Weights of a small transformer language model.
Size: vocabulary 512, 8.31M parameters.
Architecture: LayerNorm before each block, learned positions, biases, tied embeddings, normalized queries and keys.
Training: a variant of Adam for these matrices, 230M tokens.
MLP neurons of a small language model. Each row is named by its layer, matrix (up: input weights) and neuron, and shows model dimensions 0-191. Each number is 500 + 50 x the weight over its row's rms, rounded and kept within 0 to 999. Numbers have three digits each.
Before each neuron's rows, "fires on" lists the tokens most often at its 100 highest values on Wikipedia text that the model never trained on.

fires on: "art", "ep", "ust", "w", "om"
L7.up361:413500499551455536551480508495511580627522487494532502422529527436459417500559516520502435493463537444513569566446463464562478476573463418518434460448486467491475503475546514491405438457459547425560546496580496387589467427596500507460530504565437463505474584528463468501547441516583530577471544545511420438501544494569552529521553432439544479510482430521547439454540586474460513487446537454549400506493514505569496476469560547523525377521434510545549522509479492547582413635518486541505466622447466493449463488600578532507473423528458498535540552494466438415487456457551562437

fires on: " pro", "u", "i", "os", "ro", "im"
L7.up951:496384517550464520523513490491415407539584542498520445338488484437446520503554527503520446470472493570553493571590452461604466433553502528479545526551452502565429483508475504493410550549457521503545545532469569465515579481503533541550422528542477514443470535483556533504554545518531455536443500536502523399509524444463529497566462443538448501603471491645547488374510519485542569547493527581538490509539447566438482438517538559456464496456419513431613479482461531498542574386576536499493487540482577496448477574487455465467455431482515522398534445599416472472540506505427535538

fires on: "an", "ish", "ill", "her", "ian"
L7.up931:445542530472553576545401422445487502422438404458501456498532479532429524429441496521543536593528479516578463459451565472491449494488526382457504552516481383434544492457489543546541483501551490504621483526473547449447455426487504566552463466547449503483425561500492523522429524529565537533450519397505423462495623434498525458504515511551502516514528519474547546565565595468569527528564564429548507487530530437628502475406516561435484494569462491523450472552454543578595419488516478518550428610590495462481481534563459477498513502444564517491477468558452479426428397487531532539

fires on: "s", "es", "ess"
L7.up939:467522547503497525535495450420542495531603442542536431462537571456428567501537464491399559559531542506465596483496474516471458411523474392443533543570487428469375574608481508579530547483513425421500451532457524445461452460493573543575479473457461468426445496483499483484458501550518650580485505565553456440543527477522543479484404440545526560588518477542475532485508550510537445511491563500502559413530510440424433517430494521563400509468510541491466481596473516449535429452561506513483444505605437539471509606565515485445524474521515556551455510512457503384507465401482530540

fires on: "t", " in", " "
L6.up525:430472495583319522487511490500508518557496579571520511517573555456511490451457493492475449599501414559537445454589496426582466437418477533509499503444430532376507550491611429518531609512458467524461491532559504445550519517526494499488463505470520529450472574493560461539487441522564491563495476636437469499491538418569541516545403458489485526530470446573527494581523507412456493474464542508518383495601444579573476462530493537542473507487434552471459498535474630501467428447550443518413479477462529462551500478527519448555530485567455485608449523528507488440433477549488540472

fires on: "ir", "h", "ic", "i", "r"
L7.up6:495539542517450487596424486496467462590471493529491512466514451521460609488525502433543472507523491475541420551509441399472484632523604498492442464471526461499526446521584461483521522526572472492554532553518508375524549483473502492576416485587439514474415577554407597534544400481561545468522494501436448429502461488523450445407525517448429572497452536515513550539500479559518518519556381494557569456578527493471490501517441550421451479564482448523577468576470438587562449408533461506548523386519505522467489406548497487585500554460583563473520504504528476467407482480460567447

fires on: "ro", "l", "b", "el", "ab"
L7.up477:537485457537449539536475409613505461551512558528485472492481483481450527471559472464415503527506504508493494638525511431568484467492467442459533574577544483495515399590541609526381477532536549495403483546520457419508527447492555469539475570544520522500451411448546515496546532494488539480448523532466515457521478494505503491499411473574490505552510420607527513544574522443600454522516446455473493419491547566467421480497428600585415393586468451455556525601485423527558453546468542496456422544382494521422460459486513494529555491538529481559522468492509490434437507579545578591

fires on: "st", "ant", "ian", "ist", "nt", "her"
L8.up12:463573524389545580526451488496440589447472420594452487520537466485501492526497539444401577600399444551580492518390505427470541438495466467507483543473474456461565373455512557539466503534521514429519480503448480402524514467480519511515492497458501565487520532546513434524558446528556502481487473507520478495527545487460454586539515501627439551463530468523577482539465609515522556520520505458542515472545492568531484406488534618354417465512459577529423469574501436511556520573513535466436400498449457500499482477526494438488565534467376490520532503521556483394452487492509596453

fires on: "s", " for", "es", " the", "m", " "
L6.up293:459488567534439483578440442500533562482535605451491526467536581508483543477488499482457506535544525371502548494495463475483581443596447448462466632513452480559444519481532552559513523507526414477570477522600481515428425413510483490511447504495356516510522410553472455489486494569556609503524555422498451528507497540429511383453485437497583523475470420428530510560540598487423438497443497565469528496515578499468471455448459507542503567518575480512421534398473465483556526377487448543540497504524543515521538509499570461473606558555492546586508544533485452449526492458475517612

fires on: "ing", "ation", "ed", "ion"
L7.up881:513486568461489573511572451435559578429467462549461511485514475520481467474515463539529484487523527511477371499433458372458481407530553490421543562608512459488521398496460484606431501556532410399561464540519480419528530474498512605468461570471506597561521522579427538501623524479497496560535505464475535529503575502406553494499598383546507551516441493487487498516496551548687497471473442470495532532467491465469481528494546517498449497444434498525494413526462423500620514447541435523437494536536462460481490419541494447460548525498513540443542567496417476449448490497473527500

fires on: "om", "e", "o", " e", "w", "le"
L8.up529:470566426378509562504554488433484529403490514431515474407580495469454542418603462478518509447420516407531579464470385499478520509517555511497590570512561441505492449431452532534461474523445544535503530511459445501541474483503455458453552451461468497529549507521460539512441555410500471483571584453506453463508474406481513607467507462530587575463537508475540573548423560567535512466474542516444524543508511501515536426512559358556513508545530515546503459370453587587584498442548446565447506506492493456398490484549511500494435404517515489469517499540591489537600457469528546576

fires on: "le", "e", "ol", "as"
L8.up689:460505503386393507519485424532536405402500483487518554451550485518547495472568474562483456488523499501515441539446479474540544430518453450506521590522581401587541463413485461478405577532497522551446578453424457464523491439495422528452531555528534465514477470518429492531523477468478445398565520464503442472555469480448556625480553501473485511541555499556491567394450540493537487628464477552565596567522489561438557463479582436379539457540485475519425504469474456537580542436569485507484453497462454593427464501486462528566485499450492524441500476563482528521486507623429581498

fires on: " f", " he", " w", " st", " t", " ch"
L8.up460:470545568494474558509454528539486568467484511501430511489519524476482546530532488555395432436496517529430426512539518475517470401539447495507548611558596535567498502405424523572473477524486467453637398473481520485502556468458477472432440427466479520499527487518545428410467509469474478598485507454543544503514437499501514536590442534598508519480480404544499494532467553563618487470480468496406575489588524515463524419488565414529432564517561573524436478403454503423551469500546414532479430507512571474509465550578529520483562495528427533522536503623535478529564459458455444625

fires on: "i", "er", "re", "ar", "ers", "is"
L7.up403:440492530503482495442561534642413450543581513582499482425494543480532449559548552560475454560468578557514427540463545521524472494510433541475496587509472531457537523529510586494518512542530528545498578533516531442486463511504482525509499449490528489415463494514475567578555502435493551566501433567508446393536539537540487482527437509500520513538472472549506515381526565498447422534484547531583674456499464582462509360531437589566545456504489527453515450502410433436533525456432551453479330514431484496468480521562445509509478461443432531537479475574409460429550469479479531516

fires on: "p", "le", "e", " of", " were", "ly"
L8.up71:544549531481487494546529424538506530557510522470435450525486581445492502431538444466510451453487481582586407569428410442531526582484529474570520488465414465519569535519567485537533445516520450496476416529492471435408493507482612478445498514500440534437486578551460473545495496467581567364467497464459467500550546482457501493445564401600507444505484516472545426488573533496471474496510507500524552549586440466541635495415510532474538518484546473604476522405505407629553402509484391539583479410508508418423496461519571495523551588483481546480518560506540497521496483501471553454

fires on: " of"
L2.up20:486440583530510630488494402544438565377538482527555476486478495418517501507552467490526511550361531502526464542557373581514483485515488518477516463468473514479562453458449501569495584540478504442521485557509550402457505438442554480461519504517420511541499473523505460482439404538501546495508482493459495411502432498511424507538585487493475455532476501496512515509563515440428392553528614455499599454537451538446484470460450586563460610480540518557434581460477462504562561529600485501548402473538526350431486514509527506505578540461557480438457592570446486522487474533487552555

fires on: "i", "er", "u", "on"
L7.up716:526518475491508567378495486536490322445523525531512387465577422505502508565551498511478474609499548577541475502487440482638453509402460453413455496507444454428487479534514476561449528524528522571557568537477436524498400517507511446561559530442513574457525588540533486555558516483531453470418507622473527447550529476562506500494406504449482563492484521594516541395463490454511517533608543595623559410529449559451549522524492570492464524543449503486563505462456497550474449461500465462481426521448484529466504513509403488584492485456477546486478473564494455485538436551460513518

fires on: "l", "est", "el", "ce", "nd", "c"
L7.up255:413542631528461455502514473457539511536545455504517566554510442475440476452582472402496531567419491570488480483416568582458483532444450529498549516493546516537553492527557518518476458499572580459521453553588495451506493566496506496446519462504463426509463560536454493498488506523530422421455479465481480460537497463450556448462438521609387566397507520567532551486568524517523411438481410451505440423549509531486475460520529515392556593480468495526500524582455515543505397521505459496514403581575575473435473467597651438498542512594470546480489464408419468487528447477495538475

fires on: "i", "ri", ".", "'", "al", "on"
L6.up641:399378504548480604386485466601442489452560582519526567443488518456570406432470520537491527535523570490494476487477524543589497452434501485511451511542433451398559607557521461525421524517501496503552538518534415498490476411491505457578541491480449520507446508514491496488541424474554513417399474595457512441503578468625510485512428464442479506472495553506511546552536572441443536518608506472534491487579474566575540472502437476558567531538546501473588575499479509408520482442509535502533381489443507580435502475516477497524490550528575488450452504549538471459395511592470556486

fires on: "ch", "ol", "i", "a", "m"
L8.up654:451537541489499474500500487501476477469499448464479515494460469531546538527503546515517502552512552628577448535583462403579434483393499481465514613524440478377613512546518568543421524534527539447558543581527477538468514502497432515489565533461491428446502595516405497567623492510528398492472483525434551476527439428516500544531498515420474592474509498587495534447518526533619574460527517561494487547582531544453417488590417567508445459489441497535461483465445487476493444413390550471468472439566485498444484536492486428624540483458538529454359511530533503496492475477487547485

fires on: " |"
L2.up471:489526560520566585556502447491462457471429475557520454532508446495499470474473449610423534519478450466620489539547523550542407405566491321478496548600594447505524560523529472550501552517509414473505446550557463382468526541379536496463580526464451489416541511434491494511467574543487415428569437434506461437502549444574566480474503493552526491471468453438519584463546586480463528459548482514486464398452627540503466472540557445554465399522516557416517520489490543546490535474548459536485461573559489529473506493467438499504540502494526602433486529489457500478473448561530522522

fires on: "as", "m", "ed", "id", "ad", "a"
L9.up57:402430612506460451504473529424486429454456471503435507584452494484500553489483627545472536522452564509467490476532490446509411467506518483510445563463527422509535545493507533514499537619582458563532525512519539547523476448484477477502416455572455474535408608533515499526551388507531473473536419475449498490534452442463541592414521500547458598533538447539532621496469435510634519498487471471460510447618403560417525501549494545499504469558408497514502434488522493599477473460553499419433479478487549528454478488543439504601523470443499558380474444569517475497583530439488468489

fires on: "n", "s", "r", "res", "w", "ew"
L8.up364:504474525497425469544530502421502365505463423455508546489494529498543525478498485466557578524510488488523541594463481455562469492582492476585512566449558440528561486581538514502509542516421469538527435528510538493436548459406349450521489507536405418481479512541524494519518419549550563522590601477552468436518417417552506569430497471584501588535481507494546506495460547461446496486611509575410509471564489456479558486503473524587469439556535494522500472495434447597568462422384442507502564446517534487428493372437431507549569504501456565524527464510528448452510502500463603549

fires on: "f", "l", "t", "ce", "d", "e"
L8.up209:414588540533465562424555480570501528398460515549556475457549459495603447395532476494446552548470403614501509435443441479490522567367475503496491506469400470474567512581560593533476396493577549536504496617474526489392528549453519460460470514474522506518478493524518492527445601498507555370455556472476477499542464513493580461477480524500488483468497598508590457599529532455471430489492467505502468445542473520443566467531493501515483637546476501544429507500418466558493486472491393543542456478538531428402462520581501458541515549550472583474448518546495464485448501479475513445

fires on: "er", "on", "id", "ul"
L8.up137:419438434474541553496479482505464486546468492523520520527498427476448479433510491530480447546613533503488487441474469509594448505565549403466381533511401505446550450499456463488463529564487491474625531521537486517444543420465520495532573524447460530406471482583554559536572422538541509551449503585502564443533558525502545560456553524419414506453502549538471506577518553533489573465616499511585538432554524546504499540519455582489432473486520578402524488538481416609445540457634480435453510535507458521499476500548385510561474492462560554513485526583486435495370496494476475444

fires on: "er", "ce", "ver", "t", "est", "n"
L7.up634:489544549480514451575542457417544501580544506538547452447594561500404528496539467481553621467448595510478506460360524541457479522494458503500576504519538478487483571443485494537585480545524496563502423507546463539392497498500563529493494422435549430487519555538563483521492464500560494524567493532464510491540473423581507458418473435491458478412477533543529506356505452569449416413546525507546492432528519514467480428538490408393475551465504544471462481521495564496437475497513485479560484452605516545537483517490582509589467520497394528446405547385556447555628452497512518465

fires on: "a", "as", ".", "im", "u"
L9.up771:469382450536490499480418551508472464392469482464559481480494507483593487504469402506449527564543450526514466550506445476509428530486510532567585516435411493478460646481521497441500571490481380588508497547495475575490440446421586423550551433513504497410556505567536440544443382493559576477561528471499510549513491461532519497559451498481533388549537418449576513542513503524553448496477429492629495430557492483467479483539477523514470577440488640514430448434501470495520544484602496582400549511464515504452457518439482473576477505555513493510572545557520488546541547461474477532

fires on: "im", "ent", "in"
L6.up147:543456521558462503531438498486455464504484505513567473479553376494617441488401475563518523466560437552491470465499444387484508607438538545479422461426419578531468585542510459508539568518512504491472633597423504624481510505483521535520392459491509450425554426532552512519456487470630461552509477588523448512524454600564572474518567509431488464417496486359494469562498511461508534518464452491547592499533452490530467474534430475580520536526502560488435506432465414505501485483555428524444570540500564516545464427457454495486470488600534476462503502547506470497500492431468505447

fires on: " |"
L6.up566:523562487604526488549554492530558526473475514465514422536539470517488471460517426542464448481448473472564483526488495485570430415490549404502524591625550420519550496488546492549537534555467456581511408516583482391501522488421478541471535548491386456434557476508587417528400476538521472530560473455480506397508537479487490439506394455551508559505477436532515549486476442405425420501553454501489495474500622560487466421527560482628522362501539533450429483605477424510540499536506489569494514512473450519467505478403425503545519471515458511539435517581453478431545468510515461449

fires on: "le", "e", "an"
L7.up67:450518437483550547530431416582465459461484532485535450493566484462515424508529450539529499496453521485472441514373421473514485411545547491552478523526562437486517433504494370533481528559485535517593503485513481454509479378437508582480522551525472534451484533508463442533463492532568543459600533456444504499520621489447538602567526556471461498535534488623521472501581525452564511617377521516532569509506485473525497512435506488511456494460456546572415483515452468588635532488528474525506465624431502456467495556561476477387549434489398525460496514475532519450400493411481515521

fires on: "e", " H", "r", "f", "ff", "h"
L6.up133:495566389521477507566436509565450456524414544486557507322452583504552474548510470503513514446460445468477565547500486503515466539564477563530497378481444488447552603533505468491524532528398520521515545524495558591525524441503509456491410498474468421485502559486485508474528504510504550541563577535491472446504472522561554568490483518557507415403494443398520541500517495481481468481511456469451502515498402520548513447542437471509538489521595518590508564476516432500476430541491418538374567522423557521439475417524649530524496513640530568515500517494407478413565504505487531430

fires on: "ation", "ition", "in", "ion", "ial", "ing"
L9.up100:504527529455514609442578423389532426447424520456478454430467474494518489453515432534435489565533554545527489562572385456506462437458557430453513529512549536508490447491512536566415496561529488455547464535492485397480443431557490527548505538539484504465556533524515492532508518492466502620545414435453530467521485500495514458470514455561471644557519559569485595517496530512591466602473511530542611453451465548507540515450520535448455486570499485515521552520501505362629448455498501543467490496463387512488535505435493498523569491487523579441503468550413445433589541393481567530

fires on: "ub", "ed", "is", "y", "ir", "ic"
L7.up371:454393576558480480582435464508430415544465478501493501509456484453497537443474565459444452440498535546469497492571480466524424562444548482510525500513558541518606550522589578527477499515550414620536469558475666486594571450500516599543410396588426504399427529517468575505438488536459477492450521470493457452540407517449488440507474524546493569428463485538535536536507442492504544505483466546434556392611486420452482437518453531488401465542531446510568520418462544542588467433469519458480483484519504465457489531591460447519546478494481509497502535562581474505524448481518533503

fires on: "v", "er", "ad", "d", "on", "id"
L9.up192:442514502545514513412548559461454392447478476561496508552557414447559489449508482453526542469512495548540473486472461449504436527586503420487466543512440391514496500548452470535503533493518479502568410502518443578458431480475452448513574523496412448519534486468518502559505501532557427434516515587549499382544498483683518456431544453430441561564463553562534491491556472516525505477582536504545496533590459510467564527468469636526533616524493576484553481499382496520490497481571487557549522528524555488478476447557362426498470493500452593376452517489552477529428498516439513520

fires on: "f", "in", "g", "s"
L8.up765:510541500583407526540400492442516497548539578566567512459538446520591509519522465501511511468540418551521467507558446465493517635510517509463571381478514621477432553459505475458461562566459428475479506556467467450478465578433600424562419455560449532429570380505592513425468467555553588491539538554502485448522542526522558522490514522473469480488513482526514490541524513498479562529505456512510455446504429582476336473536416467491495475568486502571563509411505476557492570398509453554503610459511540515480453478495481500463522420576512495476465469466463466472422566560413529490

fires on: "a", "as", "ort", "and", "or", "e"
L8.up235:470490536513507556410511531465498455447552491526498544493448555543605587524505527597397533619522464572505492517524449499474482519458540483497531591568549520444539424465525485527499504496476446461563506571508498506530467450482428525491471450507499360511429584473425487565490527550510457447488444495474506451518443386366558435445431505520562618520457467569499569589490541466519526489552492480490466464641511527523490547521475571559518536539407509535501539441488551445564467445458476411399469534538458486514476539535490383558547448457418590429485490428443472537543500423459538527

fires on: "t", " e", " se", " the", " "
L7.up940:505568471549415456525533485468514488517486506514544563495560528490437492551546521493550573475460508478493489438436446409547506508466536537559447513473445409439451493494519403553541528512536473595589595537546480424443506472510524434435468508488494429495489575546485407543518529590604502478594605574381500463472482417539479542545516487395437493438503508630549497513525535541434429500422500526512452478503517530546503507504542477513517470436440548481488508477426529565528492460447446537472588525508570378533482495600591505590508467515417493519394523514561460466387485507474616538

fires on: " le", " st", "w", "un", " he", " f"
L6.up652:396525539533529550536444513368439601535467515570467434475475497486420487569538439532440426529443501560485391543522508500404458482469500458527530505476609532561436549519469452511503488528384480440545397467507464519521513561445513572459430510464495520462563395537591504476556443531490451527527471494526559519530453491457552578600518560584538544559451509488524519590493466515555491523498518542494552489538449407481530440584524410421428520420462512525471519468457624522608520459538470539542532410481552450458473533509547519456549480506415555372542467454555486493515487520436515507

fires on: "en", " of", " on", " from", "e", " and"
L9.up373:519466529415509568498457419568520490459521459544612392438527544490517429460514466475485431475465549542516522501496430620495500538467551473459626495502519550424583464450521466529530548501558569447535457495519469538426457447454353544462517515441476512417558459503497527531515439512463567526510590559479545471515514534425549475593550488478459380498477513530549554446481426487450452601505518506555581506502474491450339453511464562510482522503525539550481511429416540566531460542524499481419465552504440440445526539507568437530522594442568531487426543502489460492548465528467621561

fires on: "p", "n", "r", "ff", "s", "mer"
L8.up588:538524471481512486559474459478488522468484510482537549471504435503581486481506425520568518480469420521576552516470545492492461588610603582468479521452498527487489524485480549495514524519476526481510491553476522539502503473443411473467412530527391477507560434498551522532455492505544617591585491533436450406530462519503502497462554381498588510541520496459562522548475450519423490459580460508562563515478490483597581465499419407546469508533525527569484540434489284590522507392478394565450621472536485507420487441464488531510513519539459517490518471483398441466550458529503516401

fires on: "her", "ian", "ic", "ation", "so", "h"
L9.up484:554527461484457509528458405570475488437444391479435504442508449451450527529511500462468544509501513495545470561471526395556520456514591461475538538505506418455509464438450520572519557535450420465560516553466538507551491388461466505433509508491409472502489440592464478486511505457597589532558567491470434456503481421492509509584541420544547459654484479447520533549459543627484528546575542482534570512473469535551471511474457571341454532608492528511481560529434481555584557459509517508477469463556492493449499525522440515493445535466480489479489483620498445406523393540526607528

fires on: "ur", " th", "5", "2", "o"
L9.up12:565594488475479581436445522516505493552507524466519485400565534484458486476527495504436504549484491492554560507488486566541474473389621481494407565550449344482469523526527496498545501520618491552436482536518413432486514535523506396490577552467491439437417496502476522530444420458488466506481449549505529487499561471469463502464429467483589527513491387530566535539414526502503524584462514462474555438566440560493455456528460433575457476531482617532488514615501604539471544479467449588457511440487512496441495595594475567418513460576441524440520487418484449506422517541503582496

fires on: " the", " it", " l", " a", " ", "|"
L8.up633:492499486545432462535481485519414380442428525505531555501537517508473438500569524512518480540441524547535482563574499452478463456455468509531638471582584411450506524454479456463416473515540469474569544481410468455512598530439480498472540490466510490416518528516453495549464455513524470479518585512522417438491506499496524448534419424508496573450474400602558544566431500501467479463496457524552493469547557579568500475471532520597499404505434515489426485484403596615494407356496445597522483574529556447501508483514529471540541498611391508437470535479515487516485467531524608524

fires on: "it", "le", "e", "ur", "ri"
L8.up585:400406505494415548399475444615512419454543618543575439471569542480583471420568515596469524480551580597557415501474433494532426414466373531575492551473517416572548511466500478556453471501540468661514464572542483503406551499494509497547534488452589451455487505511486558521510469532522557390433512510492439505541529496465509518526449508457544463472524527529497551467491549460480495496549512507534507474568475544403560487524577531474520461527429424443551461476465559554509459527529512481603441450418493552432482518522469423513467461505494551504500553552411500479508486455458522456

fires on: "v", "e", " se", " re", "re", "n"
L8.up260:463553502478516556541493484445481445484566501498541450456470464465448511400604571476526452484468528565453545511595444462504411486373507468507520518522591517520544439505483460516452505535510455485570438491588490550535582524487480500467436549401529368507545507586480611449499494514511485468559534602562497453524570473401556549446520495471523482478490516566531503507558493647571515511491522548491449476502435491569373498485539499529534433477448461569571571501456520609591461564434487537524490534475515464456472387491456458522532402492473587419468538431531448479418533440462533465

fires on: "mer", "f", "n", "h", "m"
L6.up720:422429508530623466528424513465434644511473468503490578505535388529556494506489455515495531467492478442566448513497555551453482535603563482477498575504517450474496543467460565479513480521468499494513435467506553525500528529455456502548512536484374564511552437634551504493476432527500511579557525530502502489498481506504387539535551478513550515472479461502525533554531539506405552481438507531537490500492564489537481391572490346468471538574555530544533500489508407567494554466516463542392558409556493578514471398525575484643468495412470505560489506515480463399513455521463504379

fires on: "ber", "il", "ust", "ep"
L8.up365:399449465612527489548485458488598542622492545533461514482473479454445446480493451388484402413400595495517483566544574476527447475480523522545514490540494570450543451504488515420570552569491540509573446513541451487555530402537541556407513469497489473474470486514568475457522505434533589529510544624420492464519589521547556590629535510499535542484497485587531472509548557497505474521429506468494574493444500489518440464506471511451391415424482577492517542549454498590557479510535510508501450507495505457468444566573506470445541487460506491584510554566410442437435515486524616496

fires on: "ra", " th", "ro"
L6.up370:482465493605504548483457513534469524577517536499540497507473517520608475477640459405441444516559499516509497511520540500536507458510514490490500476614488393554490469539519490495420489544593485543502517498527511458512515501475462409563547612493512485462464420524462496514425413482531455449504497499484536440526553504464513454612441496594520546597454488604572539506534531538563522526475531533467443514542498479425486479493424427453484465499313485456619391583442538602558422457483486552492447518432560465404491476489520463562500482597479524457509544489389472439478511536470560544

fires on: "le", "k", "m", "e", "n", "ct"
L7.up205:470473526472497578549480449444518517480466531507472444349545537543457581477509553511586543449457518421499539532452548545487520424550515466465647547488491514530408487472484495562437458516537470513528467513513479375563646475474594560470482496501537517492539492513364599520632423490492460438565453530477456476530550417483536548391521472520558450502538450475518528430473439496469424570551503496540538522478561538459544536435518483488495413509482559501394504463441501571609522443560410539420555484438505458452483501506477493380469458527515554491475481535521476571484516524453539510

fires on: "===", "==", " |", "="
L9.up549:550528537559447493487456504516518476461514549517544469498508531558558470546552440500453477427462462485562521545509425474524421514500553515447544476616490415444526546519500465587549523477546494430539559585558514455560590416486472571389585459482540452445601578467583337530380477534574494515561585525525474386486536470526457437628471473473484514487530462531536508444436410483430418474516509536444472553455463497538487455496497480610528469447530445438464450619440491545555483511482467533404459539437533543482523452558455558507484555482462498458431467538523497425518511523511514471

fires on: "an", "n", "r"
L6.up176:495419465498491472487474460404496451480462574465548468464552462512530548576421459560586584471441432496582479471426516536534489630486560536561476545468468500498468560482461528461516575504511552507458469554558443573467471591484481417488450522534404551456535457492438451498505476548550586517632571542502460498497579517491519502508569397441549477548474419527537497584406506515486486519445472450557557483484433460542503421564419445553488494553524586599480515457521451534482569390533441537444557497527550506424467439445533538494485489469493497542516469355502469401464490510460547394

fires on: "e", "i", "n"
L9.up901:500507568471494529440469408524442471425524594474488535576560417420524498483577519475511525446443493605463545451556460448505451537460388538535575609471497421557560502482561539555521488544581604425537428563437495516457515539434398497467431465382491486454461540489470439478521489569552534485393527559520464521532549509436511517558420516509492618405456559498537565507602533495478479461554436499554525463488569527524453489489495493561617541479520521473568433481473473553445504562452527505461438498568597548446475441509497452572543445479503533480423499545413470490443450492482503539

fires on: " ", "s", " |", " l", "ion", "ition"
L7.up189:481573589548416500525594467496487494522501557512526539516483464489589426531585508530365396517591559486503498516560413464523440451528530454471431458536497440489527471524511390577400491466558485391544580541556407438564530499510528608441615438452529488476512489498501488491529503451560492602461437555427564485511520432463458473413439446576517546525454465580470541471468470517533478499431474555463584518539436520526456467424504586634542452528441514471501520513481476468566470383458453532490507532461486517506498538550552427507575500538488564492540503551477442518514522417484493553

fires on: " the", " |"
L7.up368:477502563595409480563542473498452443498463481547581496541520498558494445511553525596485481464434489578509448504539522453492444443546560461504511560583499394347485512464436444544564532569523509475510461544580508430487514440454503526427586501472486557378536549500526473583464404570541485481591549540499447454499451487501541458484444457515506570541453389496516574565403466531475480477601447526499514432515494547536523423498550494575513387484465522488456456569517541481520492444500447534440462541565461514523556491436577481560530469559461503520396558539432487385519410526440536462

fires on: "===", "==", " |"
L6.up109:552536559539541494476493424536488524423400476496495423543539464492554505483536438558444481433507490487605465406465445445462422443581540475459502562640526314477501543529471507544567464495485543546522490499566481440545483427499519531466586522535481554424521605558543360511389519496588507484600582484497462479525378532492524456484462496529482531520540419486534490512534480513469406476604542533505475457453515541488491503561548500587500524565586505424500473533521488468494457570473440555505461537448537580469489483559470510547547501505423473530498484439419478510468443439489494398

fires on: "e", "er", "i", " se"
L8.up210:458575536368530585441481412555510439485481537543527427535525584426388507397630506451486487485448530507465509480544408406483478454502470475543597506553497464523530435493524418560530443528530454521551434569492422425493567463449466521521475514355513472492487545535500474442562411521545523498484564471474482516543598486498538517427418476570395445512495498562567498494590537593550452510532550445524566435530552465429454519509508558525562604512538516520539563513446485617546511531559491508507479480518482485439480425513489461511532453471516563515469582527502473518403515461511436443

fires on: "p", "o", "ers", "b", "i", "e"
L8.up172:566587560485486575506550453498575441510546463452415449515469472480409574463557514489489464504550455539544452644509514452515508594536483555489480462468517489518519460615488497500466582501452484455457484550447526474476571474470452505427464450589505483467524502480495430437488472527602504473529524469490452461528560504497431470529516388624399540519497508578546530419565492566502466429479525427439589505530483487439621507520497531451394501530497484589500477620455435524536480485459480512539416461417478478412493584512425500447555501488449530449538487539580536414539569523525628498

fires on: "le", "ce", "as", " be", "e", "ut"
L8.up802:484600567408393576517503476493520517492415528458576547493563558459515537467568464555434481441466599537456506427526468480534498416494543495552479581523482323520547489438500461510464418501563474505489395492560468419512511611481510494450553526509450475565474562553437566455493512524519541446479456421512461528532500406435516461479506510469592530431449490476516521514519504513507525461518494505641510456573513472495591498475510582573542515511445482577479488453509539566564465448534382534543469434513491488468481484523474503619533519558425589442529535388547442556457431481465461462

fires on: " |", " to"
L6.up947:513516442570434511558486409513499506476428504529528493544508459503499439514574470540383464468476448521488481507504442498514455426514524428423506588548534360468502628464524494536509530514475416572510396515593512392531432552483546499482531478539446506429569494507541515548454487506521455552558483430541506477536466497514527440525421480501559527545473434552537547499421455513515472495508477576471480542566539558499448398534426510610554326509592512467509473468480522518503482528483560539468417485444557498492526442460586425541569512588565517593470594572471488413542419484434496483